{
  "head_dim": 64,
  "hidden_act": "gelu",
  "norm": "layernorm",
  "attn_scale": 0.125,
  "bias": "none",
  "tie_word_embeddings": true,
  "init_std_o": 0.0251,
  "decay_shape": "linear",
  "train_tokens": 291900000,
  "max_steps": 8909
}
MLP neurons of a small language model. Each row is named by its layer, matrix (up: input weights; down: output weights) and neuron, and shows model dimensions 0-191. Each number is 128 + 32 x the weight over its row's rms, rounded and kept within 0 to 255. Numbers have three digits each.
After each neuron's rows, "fires after" lists the tokens most often just before its 100 highest values on Wikipedia text that the model never trained on.

L4.up251:132089102137148102173155084094097113114143131170090100121114084097090141130118136144137172160139066114141149136161105095139118127097208112157173124140094067106135100093109148090177127143130153112105185151080136162064055120100149141087142153083113186137138056170110151127134146055139110084166186163082157156092105148164067124144152143103133151158154133137088179110095094196164160118080088116085179126129118140114123218104137116126133156166147095144168156180085119109126103118092105158099101062120148116137134131153139102169141158138127153141125115113057134131114090216192096130
L4.down251:093136163204108108145087148135070134096118111164152116117103144119079170146103138184165073099150109126079117133098106133099094088081189182126131129158150153162139111136125181153163096137171185142109170136117103153154146142146199117087097055200155141130113151195080156073129107112183176136133113129106072155079147124153088158150131183169134128125053098085093086094100131122124130160215144146157135162062139110153133138121081110102127128155135130121151128124129103163149133092121111145119163173144129166151167127148097136172121148102089182058122106157086061164076135110137134111
fires after: " N", " n", " m", " A", " a", " M"

L4.up137:139117129103082141123119124152099081176116072147178177114114151130043129104089127125128130134158123117152149178119093171152104182097119167105164155210106111067141125129082110081175102180104090080156144130063100164146093155134151154102144111082139102110111161099103121130126117161174140146150164118135102123079103141110102135077127181122097115122133153202120162112134072156161137051119142133153154100138140102105129155121149177120107116146136102063159142124122163105141174092115147165128140185127134112093080159078136142108141118117083163173189069124191111071127052167173106133
L4.down137:112087114122110124104142125092131125103107122105113094145092189133138124141169144119116159166137119094159197137065121097134172140158095141095145085120132170148162152184152100141150119128134155098135148170120108129111145154185129158083104162077105066104129088076081140096152124163141175113164142160144089115119125091063119120110111172145148108214114120145107163165141091096100104142134129116090152156159170097192119090165145143146142086122157066158116089168103090150103157156048166102099136128117153135109090156118170113168111096139072152142167123128106136112112161131044139059
fires after: " (", " B", "A", " A", "The"

L4.up930:116115151081128110152112156130117122149154125120143137118148149111140075091132103070124099147152116054165156122144121105097114092134148171099182044114094099091084132143142117072074119114109154083146143135100119109096111194133132174134157168098182172149170187115173117151079115099188149158167170159126099103135158096064158107065144105145077099175095097203128088075113127110223142200064148138087140083100116140123131146128139071103104144167127122181113112127121138165151122166133093069123129129146174115139121134122130137116129201123117127127135067127156111149119103193147101090
L4.down930:135121090203140130069115149132103091146137130147183113167199095118123087035143084072130137080137159142079183175143165121076165146114136141090091131132137169153121144127117125132091161081151106136163094122175095128181102114115136093126128111162146160133115084108161103145159158101095143113179130176142167104175142154088149109114065048162081194095184090119152170139115117134138123124151126127123127134082164107113161116113136132083126119044152149100115148132082094149144105148154197121129139167108068143115180149049105105102139081099109117119102123208117137115094123161174105199
fires after: " ", " (", " the", "-", " l"

L4.up78:130133163157118126085094156147129105142125106165128118096115077081155074117136195088132140186121121120069165098121164068103156145108120126021132115152118147116093155100125104112141121128117158079172134149055092119156109185122104150102171126118160109110091137141172143117112128112237127079117159076093160151161099179164151116085156104164124083133151103158115143105153145133106176115116136106081101063175091201168130073180106126116167158164107117147117112127150098087113132125094188144162151151154107156141148097116136122177106122168095162151183097148149109097133085121200183175
L4.down78:085167128177139113102175159134173160132194180130068151149116129045154151115144143076143118068099102143142165119173189107105179080163120164096191136137114131125118113133114130098088149101126128145134099202055081077183190171159159114100181161109129104132131086128132112175134108122110072128093158190081144140135096129191153163159142087133112118117122067155133147136187120101127140123136066122093097130126162111074103105178081168163158112120104137145121110122146114175113124120149144115123115099137173076098121157186151118088126141095115170131180140101097097151137142133154172099
fires after: " the", "ms", "0", "2", " U", ":"

L4.up599:114104094117129111118164181090179132117111137162128133110154126073098090157108198131075157069073129104112162117153101101089165103115147095121207132113100143105142112144170165107110112192131136125141186094091098140121081145161153116173119091123174044112097194115113142190164149105158140120141130156154140100131103078149146066095139122128150097200157145121181117111108056133087171129114135120152074125112111171125177108101097116136163144166088071163169086176156122150130085148118132157103169121122141142151170124175117095155117168069115104147162081149165143109123157139065104106
L4.down599:078156125168109156113149130123109110157192130110149081169209137140180131165167133121151132146166100130141158098121092124047134105176149078150082160108132118137140122144137118151148081061124133163097091087112060115152177116090182092104141122109104167144141077117123085097094125140174135160115135114081155141152061115111122176134164111125167062152088176114111081120102092120110133129093165154164127134169103125173164122158134114166056147122119091153115164045113093100231118096116076144145135113128149181164183108183065111131086162120136142139128111118112148170140094113098102127
fires after: "-", " un", " \"", "/", " Pro"

L4.up794:167122086174129080110157136129123076105102053135142163103120057113191083153159098106147099183188149106069163102143085169130085116102140145065143119157075147131106103158122131135145127135158152107151147098132169145106114222110144162089133051064089059167128174114172187106111197155148111125138094148082150123076151127145086105100128172138127096142137151155108136122107127090157129094116138125098119153121104079119081099151154090112056146128078167167162102137122147083092114118118108152128143116113106112138072212114134109130024156129129120102151129139110088121094146208121113110
L4.down794:136091153198134088115123154127196152094116111137092134101088099191140093145162133142091171114137139148132114132155097178129160115123092176132153168173114174105113111162099116174172119140123089119083130169141104121219203122143161164135131113165129150143113085140160076122119093115130127124121128127148094063136149090132151113112180184132102068205066139150070110097145138131123088127114117162111110114139159090119187091126119168103127077099111118168156112107134124132164200134140054100119172097081110083131073122190163135125106117142118092087178084163172063111095111147127091149
fires after: " the", " a", " in", " de", " |"

L4.up676:183100073064148083095192133143119134111169092171138120099101144165118142138105144115069147097107108180151151127170120096099099116065163144133117128122129104102166140129125126069101148185133114106104173096160086138115072119178099152125129089087083112176083129138127095103147187117156170141114121158195144100113181174122116116099176157118175133182148182094108089122139104163136132104093071094124163108109060122110141116149132115113127101172120138136124122137078108120113132161129174123117133103155125104212126101157146167088052142149142087104130167150199137109118063186120151186
L4.down676:097130153185128168111100121131041182125119114144163117120177169184092155122121154131128166118190089159148110069111077151172098126135212101151114170119136094181168114068134104150100110170105133104101139130143105077086122128148160159133153098151139111167115166132091137083127138118142139145210106138149133106118100159117104169067160110110092145139088144182123165109192096067125122110098185123121187114070178210156103134097127125148120138132102087096150128155138105132118151114161155110111120107146182072165154139087109189088126125116136138129100144099132155138129108155145140144
fires after: " F", " f", "f"

L4.up845:091130089128133080104133096117070064147128119126171149026130152088117137050056157128091172128152099143080158126156113149132173107082144170094176140121173169148154167165086122104136130155104176128140140143133121112148109148114123130131125185135078117116099123131098090102105141133177195119139194113149134138134130149117204105049159064073089113159142104085168165116117146160157139144100113122092103109150063163099129148189155152120121129138129110129125130235145123099145155134131134097134116105195109023139130136131166134129085121118107146158087123132088122136106090182140205142
L4.down845:092150168171167089025109162142089132135191114077145135110185182158173116091149118088121086111153134153126143141125124145201094108069139125078098132083095155116115140148166098136155151126106134106155135161112153174114118142121079152109190090135112078100101110089129171072116092227152117103110120119174143165121119104174113066183146073068100108101109123118144079101077089158138075137153081149126124189137095121112106109146165150117105098114130116151108090148138109163208129118082102100209091120154131129105097145091111124083114148116151110166101186116109145154163142160159142169
fires after: " G", " F", " g", " W", " T", " P"

L4.up1004:175100098122180108118112083119153078112151152164144186113110108153120064107124156114133137143117082119089149100120130109191155108110079188088079070147115114091127126149108131114071114161133165106156091112123127178106108135177069131064099122069127158106108179088092096122111092166129075124114084158184155204181107101105178114123159114118098186100197114075099086150103193142177164149088165105113146105184180132147111070146084203147122120087115128088139127174162163102135149119176178133093182091166102090142113197128111137097116137140109103097102076174085163086181088133124104151
L4.down1004:063093135178075051166138185169068145127118165163123124111177095168139155131142139177153123078137110078176124130122107081140078140123131137151114140119202154082102121151139122145094117139118079131105091083144120137124154144124166147092158068117148142162205101087076111141173089135168131135127117111134119110145146154106187151121118100143113130144167110142092134140163106156115109131107098129128114207121090109068163170124150062128092103151161067178128133129087114142106139108126117110106097086110142140082202135095152173141136091189108184162208103128149095157177152071116091176
fires after: "0", " G", "G", " Z", ":", "3"

L4.up976:158105125142134054161132133114093102160137107106211136133118118152084142117085166117054156115111150129134156160158087114111115139052133170096166118120092124068098130160095063036163109132098145137153184139138095134118120130142142102133114155150120143102128123135080157127127150145195144149143164076102166147085137132165133114131158131094096140179126129086169156116186140143126157114069103130137114066153080157113108186113127215144092187153143131149107086194081161094073081153137147155121179110143128139137089124124109112118047093111152141147083080176082157077136115144131143153
L4.down976:156195169146125101108109102118105168113121075083117114129151107133087108086093092127157126123124089110172197147157119109163197126172161122117081127099123132121074163177135143115161144139121127113160159106096204145107139184176121119129132123150021118116074153136175172122144077128152136114158181161132110117098145095119100067091135104108132089133137144109149121124195155105112150146128053148117195191142119096073077107090138145078158092150118172129129174133104134138130133180130110123146105140130127140139148136017050124075122120138078126119124142123205138144109056195119134150
fires after: " F", " c", " f", "C", ","

L4.up286:178149128157186114145176117156092112092101111144083122082111109149149112096181123096149078155068089168083158117130122125077096120146095183125186127089088069101121127175087160088141119119154154096080087105138067142122114104139189179120089091163184183136127115136143126146089177148158113115096074116141157100136103124103109117157134170148128139140188114129122166114139118199130168183188186093134185110102064169114205120153160072192104129182118142157106153167178127087085157123161134112129158149145075118100128161117057115121123122095080148142092112133151126142129121104108153122
L4.down286:130152061106126149194188131150111107075129104131152130109134159083115079148131106111113073131131170133119153150106142123090058110115163125114094097125181128139159112066101153177124107119127095142132132212091199120200119175099131164076134119103151168151104146138102149138127050182094099130113117115134124148146154129147120071169114042100126116112164102176103155088134162046222108106094107165146099075164155127195124128138120128140181135107107151151145176156072102068156126115173088106098140118151090146091149134082165172130109117188142126103127126189127136091128111118109098112
fires after: "1", "3", ":", "2", "0", " in"

L4.up721:114113138215089064154152128159095090100078124067153149130097128101156083114109159084155124107169115103125157115166175098133085103086149166135114176142087066107127095069150171060166062109126156133170128114182112090087117138085187118170146102096134165081114101171140092090120189122149121120153105121107151183121077190117141153149152064104103107098152106105135137117062135132113146167157184139094163130118114131122124128098062178207105086166119156156116151204164131134127140162120086094138100155183170157175143093126085114151096136130107128115103112142091123116141112169174111147
L4.down721:117111120136059154152119132109212102136133155139148160110078084117144083191107164095138150143143146144107120116171133176062126131130163073127112178138144113163134123150111140142091125106073209115146128157074120138106154160112105136147133111128119096111128115204100151143096113136138131095134165183117039092133135139141112133138130084108112112107094174180162136088075163133122139137125116142135143167129184121123124185152211060151109134070109153169118123167060116125148116118054197130082111089101122209090123121121121126126129106148161058165144114128144143149157100126093124176
fires after: "3", "5", "0", "6", "4", "2"

L4.up584:119091133182078080144149175066101166109126073131135128155104143103092137137149120137176153120126128099121154156187051111085117153098104133129174150121102105027147167134129084107137097125124102094184142141123103100134102145133117188150102096151182104148156153109104118063060160076145119101146153100148093167131112148046123133082099165142068129199216085154111148095082091104095136183107159141114095059103119059131150148131171118131132169128101174143138125130155118144166132091162118113143112143145216074114108130161174125082114130110113161179107136125141115119098131150126098066
L4.down584:114120105132154150081143076164150148105098071126155166161211107158027086103125132145097100133132095162106145098109166066095067107128110095170137108077154124145095165152194091140104116105172145125184084122155134092129106149136145139077153124135081175132127140122093132107119179127106107162125082153158191160144122060173157152128155132159177109163182103096076073139077062175162117143125078134108140162148172084152150168142162116115123127088134121087133138119087117140112120100112085117168126128117126103131206118088066127113124103120117119086166199123151135122106140120132168158
fires after: " (", "-", ",", "\n", " D"

L4.up419:172116069104157119177116079105148123087170120176180135148122089101075118082158139086100147117130135069111156177170140102150059108108177142091146132186101139085144102139124111082149141115092160110203155116163100108118110159140126147130144127072098147069137069089092113130125108125156206079131184119141114139148087052155162086122132153046080186099169115183096135128107074142164135121127119123120149121185098186130124083123191163149141126177144127160113109176104104133165125142108085152146103108125123161153140101141164141139084134160175164103114115155086192136163098130187153106
L4.down419:155161087115083106130095143170120115100161091096125196160189108170111074167106158115119121124155087131156157065066129098105083137059137115151162100131125168061120093116171157161155111127149143106117104113106089118144098157119151120123167145091116155111192106128113138126136170126108058131120158149130064087118150161133116126110152045099143165123095131115167186116166127127156077124156117180168122072164138187102131154131087173183129083163155094171131112152130142160172179104110104114174101140102109134119184122170153099073119134164118150162135172141131143091177154126127171113
fires after: " a", " A", " the", "2", " E", " an"

L4.up437:165120119156118079128151085114149077095158121148125164135143064198122167159066044105118165118143152131131156097091064113112116161117122149096173175102145061085145160186109146123113108138168134093148116112124128143120064154129155083112100174149179126082126111098067133174127085114154170111086153112133128092119073104039141137080144145073036108128145069121132114111083091124165184156112148103116167094142168068163141107197210147073119147101161201113114173180150159098141117061104151066151180114120101097134136138151105117143147154114117124130153126178141097114121111128128141111
L4.down437:079090079135154108128176130081123119144078111073109130164130093159143079083116092165114160180181134068148134103136142089090104142129152123137096137132154123149101128102213141087095148122105167152126063171144167148148127173138113115137140064131088119107146122161158123178160112148127135147192115153126116151122126055190042157083105140195132122097169164155119169168116200143114129205153150132103113099041115137124170083142104112070116090105187134148136129132111119146145140148122089153182130089173094099151118172192125084125168162068149045169092146099132107088085117140138167089
fires after: " P", " D", "P", " co"

L4.up567:141114146167129110082090163118170122113175140179173093133098136179103086158118145113158167095127103122203162155120045154175142127101120161114120141120181107145146130132112128108151098112131116111128161091132144108176135113132115174160113181078111156138107123061080144091071154109169154115145137138139181142132159117108061147130180080158081128119149070083084131158114145125178173108159138033128123183184126107159153151139125146136119125122087186135171109154131100109121148162082152118186173065150116149161115125117083213079126163126131094100150066076164152118110161162082133083
L4.down567:131141203129119171142140119169168200146182103147134142158103146101127180121112118140103164105090116069179146148166126123122122109119133084178159104135151095109115147137115060137083118086124138130122079152150075123156114173116167170094135116129144134139147128155142151152129062111136127094122141122153141163150111142053144168066137097121124086156106112185044052121085172145106121079138115102186145095195158126102118132087135102090093167165163167136168131134175198105100123083195101144098167076115082171174141101116135169096112057146220091087152118099159093186153128098128134123
fires after: "2", "1", " f", " G", " F"

L4.up175:178192166142123083167130181101118128161156125135130140136075049169134121100049121147148127129146066135099141141099102133141121165144136128095122157116138109074142093058168215153140117128080150111113189101094132150168102137044150182189135165152112136149117188081100121136104108149128130103139118126099159151102143114119087096078117152114123110137136142132164146101179112104110137070121170125099151085158150116153117139115126157171093109135092176175122110168141123131164138108106069154071145113134088079122097185142123134193167144140104086152152079139198177107124093106151148074
L4.down175:095097114137127163115106159140099121091065108125164076208090145156109150154124092191138134135174158103119044087132128123119117119120160088166136115173082130175129153103117020134135167114119137156117052141148046121080104161126154124186172100133157087188149100159136101115096135180111175137136090156134098139144147120153088077106129090165150119081123127113164120158140142129153093194107130138142190144145079151147094085150117139097106092137150098128145142106190100073133119169125108108146169118180182159147090119184122030130146129142154139142133152097101150149115143143126101135
fires after: " L", " l", " B", "enn", " Le", "el"

L4.up124:086111119128164158096126153180128118126102093135153120107133102111103074104115110084094107163123127124150168101145090103173128122091139169066159119134140134136134102133166121139180096099173162108109164145154117195166058136111116181179195119110069134160145162096147163125178135120214203147131154093145135125130135073164129073093142153143127123131167098145078180130078118122143148101130112075195155112100128122173069080101114157164155139103100205118143080114156087091091126106117134095101074146148140137158122061165139180111125192086092084124075108083185137140107141115156175128
L4.down124:166165100112089117161138139125138159086131177158088151106154118066137127149132163107141109169182126180095133102108127143142100103125089174122114126104119157110132115111136131131132148106173133151134177114097113125062175094103117090113143111144127171133131144156200128151187167164120106071150061176106097133148092131128145143138108115180086109140083065141128160094140120100137108138064128166176114076094149100134192205122201115160187170118099136139132092101144186081113086150142155086150136134098195174079204127142130144117167160069156145122164148193098134159139103083114117108
fires after: "2", " s"

L4.up186:139125161055130079140134078147137100140123166162174146106083084110107148165073124112109170125140154140108150146159142156178119154085179153122160155148129122074103113137096135101102120170139121081134113066119091109105099177142088096107118109129170115117103094150122130077128144129170114058089178161163113162057172133118154091139162138076091150104180153118097170155088099177161132087103150082107090145196071097135140207123197147120146147123165109117134162172164153142150155180126142141135147056109131197108132140098107146102132201133107187171131064152144159045110125130126083105
L4.down186:109123106110126122122099153120096133118031105086146197096133150177097144156074155104072156163168116096113154117113142107118111106065196144145110115183105148133137155073123138184122165179081104159092121139145146072104101114156172148087117094085136164090146138202124195068155114142077222130123142094101136168121137095096040095109149149148162074135092185177176132096212161104168116125116089126111147132169131096078072109148136143158094123116181119156117126153158113091098164145127109154145152108109188134154131165129081100109100100082125107136123096141135091183197127094119090082
fires after: " an", " C", " R", " A", " a", " B"

L4.up445:179130092118123115087172104111146085128129139128184166166119125148102116174124174077097147077164099143141150127159112125128136100086146131108108139179064081094123128085145130106117157098112165108149139139135110140067106131173072120119177161061051134130099092085126171108201156084152138135125200132102138101105180222131096079117165150084104149141122167086057122157168099122081158147143110149079108145207172126105105150134138095173180137148083146120136110161105111117126149153142096101106143078183074125147147132152149159093074170142125105163142080144079115097135076185183138180
L4.down445:089104118131095083091114134137119105145133145124135112117148126110087105124160116110131142102221167116157113117167113158139110183096117152151110065136105200155105141134143054142106076126169140121109124108162148180106100128167130191136127051113068116131087104129134130130143179090158129105116079193137092092087103142143152184181168165149168087111144108065168134125117103150112117144132112138127072178047127100105100135061178099160121153132098128125147150142133156098127153158137141067136082117128172185132128071152120149122134077168131085183157157174139124120142124148123119095
fires after: " F", " the", " The", " An", " f", "Ar"

L4.up635:097179090096190118100129139132070119119160132144139145137121118073158150153151141123031128084104048072103150099125072128181074102129072178146199097134160092132078128082119131065079101156157085128168165083191134120123125131194155169100140092139071162123138088100079127118136161137135134100118132045096137115106198126084098126087107150093116069141161140107105082075104120109129121119094137106101083146138081124102134132154123154155152136137153159177125120176140119149162111149165119135107160151152144137136164163142107056195124142115142113124174117175195172140120138168197145167
L4.down635:101054114053135140124144160071118104129068105166108119098138128129107085102143086097134117205150114169110137111143118170070152161121167175136153111127113203181136104110103131133142179071120123185105082180157155144137072101139076123141143110124046107109109097163099176151151072120049130163153185132138131166151116103115140100159125136169149131122115136176134148109089145131162067127172071170101140118131129131149109131114143144124145105092107142161108156118099124078136172109151140104166129184103133119160158132112129153084101048188054065137120125118172158109145135092108125181
fires after: " |", " d", " n", " D", " E"

L4.up911:140110125073146102087120102095095151153145122155099160105147095156116082081128084120103138180130124155097168123154107105102091108102104157155074094158087113192167147102107135089100075143162138132175111124164155153205129126084114133143121127113097173117123124083168132166126169150162157172173116142085122150087132092144144112075125050164099125167140067155202097111117118121167168129109086116093147176170164161133096149056196100124127112106148157133097236181086133100083089141124125072084145112156106072216125126140094146113117160081143136101140084149124125127148079196123122180
L4.down911:076110112144159103176139143111153111107111108132118160147099125126099162097167064191097084140140126165093092179078140171109140072174144135167173092075163079121071160180155153136127130101080110119076122127136154129158228083137101155093168135163183155174108081099162027216154121148099123132097151120130132073090129105139151141159095134163140154084118160152129117087076170144149090125175157127151122167140183093114166127122095121100079127095205047128117108090170095147108082159090154131190126151103075122172106146168143139096103155126142130154113100124088092150141173118170118113
fires after: " ", " S", "a", " s", "A", "0"

L4.up496:124089136152077098127113086090155102136117127176094199109074138151117141167153127143124072144102121115144159152148115139086085173108125189110167125145101069109086114129132108092106073169163153121162107166138123112201085124121146113135095180092214133149158100016139123129106114157179145117123132135095107091101080143079141181106124168141083095193171124159145131081080099142116160142076130117127090135105078078135177144150211132096118145166065116086126163169127117129129102086156182127148110160161202075114169120166108123151166156114157124129109078087155145123098074128147119096
L4.down496:116081043077098105104158159109167120144139090092107133183132141102127144138107115155159135182034162050169163142151136118139167168115127137169157098150158109133177145146135142112118145163058145139113114183157155198212067117114119092122095121054113109146097158141106151187148125134147185108128120134164083151088154178079094107120085122116108088169103085148106114118082063204093180118099097076175138166079135133132124150181160136155151091186120135153117139158110136076130112115127168103134125077176142115093148119134148110112146100151069099110158118132132176062132100123065110099
fires after: "-", " (", " D", " dis", " d", " re"

L4.up215:115110096135157116095149168085134102099147133131151123114097119108161129122159154110171121122073087108126151080093132146140133124156115150108181148136122140163090149126130131153141127111133135082184114129185140194129111183160134116139154165129128126157157124088101178160118115140111177107084154102151168109084091100059189083118199078084065102132117124127091091113144121114167141184079095118121135093123142077171195182157199104143086141126143147110089127174167111092149120062128140097063151148162180029145128115100089141071153119148148092127155125089117142156108067131113141123
L4.down215:109168145172142118088107194170146162125122118124113122127122168132154127138141120096194088131120172088133178132115063130128054105122120127165122132116121133140077151075128133057111102108143166102113133101127144096191083110111125140193124170132106083162147137117154117111133121133158202113108140083183092140157088140081146153116147113176141126139081168121197105096114157151081138185123075176083112138133095180106168095083144136169062160148139173104119116114110118176133123182217104192167155160150144110142153124120106077150089117097152103224143138065103147171152090155115140120
fires after: " P", " D", " (", " p", "P", " /"

L4.up155:148113097144134091151113108168124131106097112077113151128127126136088145153095107154115145162063158137150159149155098109127076152085077107145184089151144148119114166131084141156171064099170179118212143064133101122139097160153106135133128135087159134178111122140172116138060185090153118104107166165102111138063191157141100163086117115152075135127144095181070114086139131116134136118058177167118156064157075086186121135147115084112117110166066202130107122193089100072124148117079155145163088112152209102096081193150091113143067183149119145076123079138139143079149148130144142165
L4.down155:161141043139097154121160155106158141131156166106158151095176098163163133092134123113084164129200143155119131204111104151144166118118080154102138166117137123100095135140133112140130148097124135045093110127080117109192056063123074120081183166160095192115128058115118115110131098133127111083179140168122167119124105129126135145122158174099174162061140128138171101105125105105177141139140175127110156155119181157070143179168162083195130194167136114119102137127154173148167155118155178162101120072118095152117108148099136150147049172129090137095140132123077098132177102071144071135
fires after: " in", " In", " the", " N", "ang", " S"

L4.up582:116184085099064041156118155143141109161210131111202137138088169123070147123164152143114109136107119093074151144133107153166132147098100146063132105146142160156148077099159175131108138081094105115148143137149122103111108175110143137147142114095117092071159148151073141145133117118116134098156143114124145162084169138107111171153113130090056131145110092168173121165192074114161152077140104109088108108094133096121138078188156129063143129151072179154175145159079140121085170135099158161106141141144120120155104131155117109104153128107131139127120117093123150141166118154156077070
L4.down582:153081103131114127139171056092188121136121207107091119138126128048102165131147102110110172134124180086192108094166145128102142095148093132233122133131151131128157158114062164154133111154133147124176130086151092168156169136107168143133102141099143150122099128121161141143125177181142120152080098167175157134168140074143172085128110151160175127135158146091155017154100117058103141116104116118102139115162121161142065146171115121125134125139136072126103123150156103037089089218120123141101096127135129131100120117116113124147151137165106128133141138090092116146141142160086091210
fires after: "\n", " B", " Con", " Le", " Ed", " R"

L4.up608:142082042096120101146114136113061092123208093139149181075103112118104070087113127129125146159112174182164155139083115119154096166056141150141136109169157108133165114111073111158116115112101121109121148083082106165147098101156166113122115160130085157139144149104116165091147052132204163140070135161108135172066169151120109158106140125063159150126156166097077143113125161142110134158115110070169125089143124173123157174109131116147127104121090080139059194173116117139155189137126137126132172115177065156150190128110071119141065142162094130172131079121134123089135122130177122127
L4.down608:080133124111098132118156166064095099164089087077172151166111177130109117143160125167157111139143153172090124132106119148110108165141128117127141145103138143150107079115185113096082132124141114122080046175110122141115098163117108141112169141206176114126113109096173109170096112157099138078088177122105154172122152184111137136198151122174113115109156144145148196116084160087142116172157100153100125101152122117091161113165090073139152169190147119156162104128100105162098132112118146060104196178131143121061143155151085116147153140135119131138121194137100073123123102183136087142
fires after: " G", "+", " f", " Z", " F"

L4.up268:174213099147185121134092102074178108092113123117122185085125136128125120182072112016102151098112091149164158198128121175118106147115137129135111171153116090078174097089137133090144128195135170163110160130099112096080102112080132128150175140150083135111117161126121133137189170110137174181185109106165124082100125067129130121169103123103122133138181129130147100180107116141148095120139183052073108136156139102119118136075049110060131148097064136166153157131165095116152121131074117112091113167167141172095136106120121099123136167104141159163174106124100136119096129133084133142
L4.down268:159136141163088161102145094065122123100156142118142162157129064149138115192092154130152134075128178170083146143168109111131081201148129074101114123120074121102149226099184150122140159121145166143182097111054073129140108112171161112133151122115102103136143125167143124085093161171145138127162126126096122193127114112108098130149173164191152142149121132140137048139119174087125112074138127117169132151132139080190079119125123100059131135067081163091123140073139150126094137145119163086102137130128105095183199109140097080120058133115167125147094180138145113083180085131102126108
fires after: " ", "1", "°", "ly", "2", "."

L4.up149:178108124121167156103152126160082174097193095185107121130118099090074146188172139109161130164133077076074158142148096126201109146074075130101131114155090131153160156092110123117112152087119149113091122126142106142129082150152159175121167112045080153095129142130134166146149143134093088107148141109100148165063126112195115123094124155149099139124150160162164142089127092162149118099091119120067143064195092159139063126126186108094051109111093211194154163151142117137182150143124144150104081072150137070115087142106127127154106156108102115128066109168094150145164148136184122145
L4.down149:102104165107132151113129124154123091079127095107086149142165171113135113139189048113129135174139154148174194133138115124147143131155122104096151075164138174088115075107143128107139103160165093124133100111118160079069082135145133111153086065156121108143141079129130163205164135086143131101179116093163130110131112157121117082068128141113077155041085178138108142099121185139136153188186076165098162152119122124152061078139159082188090180151075159100131085088183131132124152134088101146140050114126147092129141201137145133152156126138151078120126105108184146119107103164092138087
fires after: " N", " s", " Wh", " S", " h", " H"

L4.up684:104082178124068093136134110105137107148102103177085090124122082097129109091098074066131108151101054125132148147161132071200148124133137211148102143137093078164098084135119174102107046146098100072169168145080138133220140165130123156160125131094140129134155108092163142091110191119100079103156163188132166060108113164087138123124146163120149167131134162133057147105179115164161161119110178125109161082139158141103184159179124146161165117132150115132152103181122120091079156117135195117087125172155112108130102137093155160099130140101052109161160099129091189164146099186137110179
L4.down684:126122128158142113093116118141126089138170140091155108125056156097093127141185107130111189097156155212160117164040157147040125108150154140175124110102097140096138162146125184125099123140117103129102143132167113065093238129137150115117139092156138139158099173181142135127159155119161103164115150127175097126161092126136088146134110112161154136090142103079157080079141162177117072133149142155151138145146151112124150107146074104102150142133201118145136068123143125137130102113168104158136126101064197178101162121160082172083109133166157150115134151152089090136138111096121127079
fires after: "1", "2", "4", "\n", ".", " Genus"

L4.up325:091103128122090086099131120146103126163137154175109155153108081155108145146059123129155121125148121097116153135116093121121084106048181118086179148134173118109106089099081156118098165128114072113158149110109117086131096112217174114155139072131105103148147156140152147116145171084153142084100207172179187105058184181196120130104167103153111119146194148117137109164140115123138142143121118149090115152145130126140172135109136131112168113201118109111141128201133023127127143197116133077138123141135140058125137123154108163079092138131097151163130094200116203084126076100183172086
L4.down325:119148122113117121119135119094099149192140086190109175194135094134097123153127124155063188149150125087063101085093139111162161137136103111046093093087146130122149186100106134100137102138140080112088104124104079103090141121148094118135109113136126144163178187143155122161121097156114157118146072147124178102087143106144061062164144139155129125120138185076107117097114128116087105128136101176141151109148159086174123142131179120096106096141085143133146092092154124134157118110107209161100161146143099138051138121126095106109127110114127086146121163053177058127139097100208094184
fires after: " F", " f", " R", " V", " G", " b"

L4.up840:174116096153129117160114106130091143145144129175088124142128124096103055128129131117170171143068083092154158166161098147191108113085155123112103136119083111087142178118154141107123156159141203116136132099161170081103089162144144124158176125136150143102066121110163131117093097091168112073147093139090150157122142087190129108099095164166120111172119057068133146120177177119191155125115166109101164108131090169163118142116113197148175147094084130144160114169105117137100071099104098152121082092106126159186115195120186094161064109143157140140143068181149135129134132136201134066
L4.down840:134138147104161109114137132144103126143173099094157120126187113114110154145150105147204083113121058156096126140121138156039137150117140094128141109171140164148132111116163193135095112150120073050121156120194075056117089156175172120160078085119191124133170087155103125101105126097144106137123127117098165106119125162157107180135089161161117135095144119113134188125075145146105160174130195162170071167152096182095115179104169117128117107153151129097146123143178041134134136114111136190150160052129131133171100169117138109138136118088187175182160098158156111106130098118148174155
fires after: " T", " N", " An", " S", " A", "2"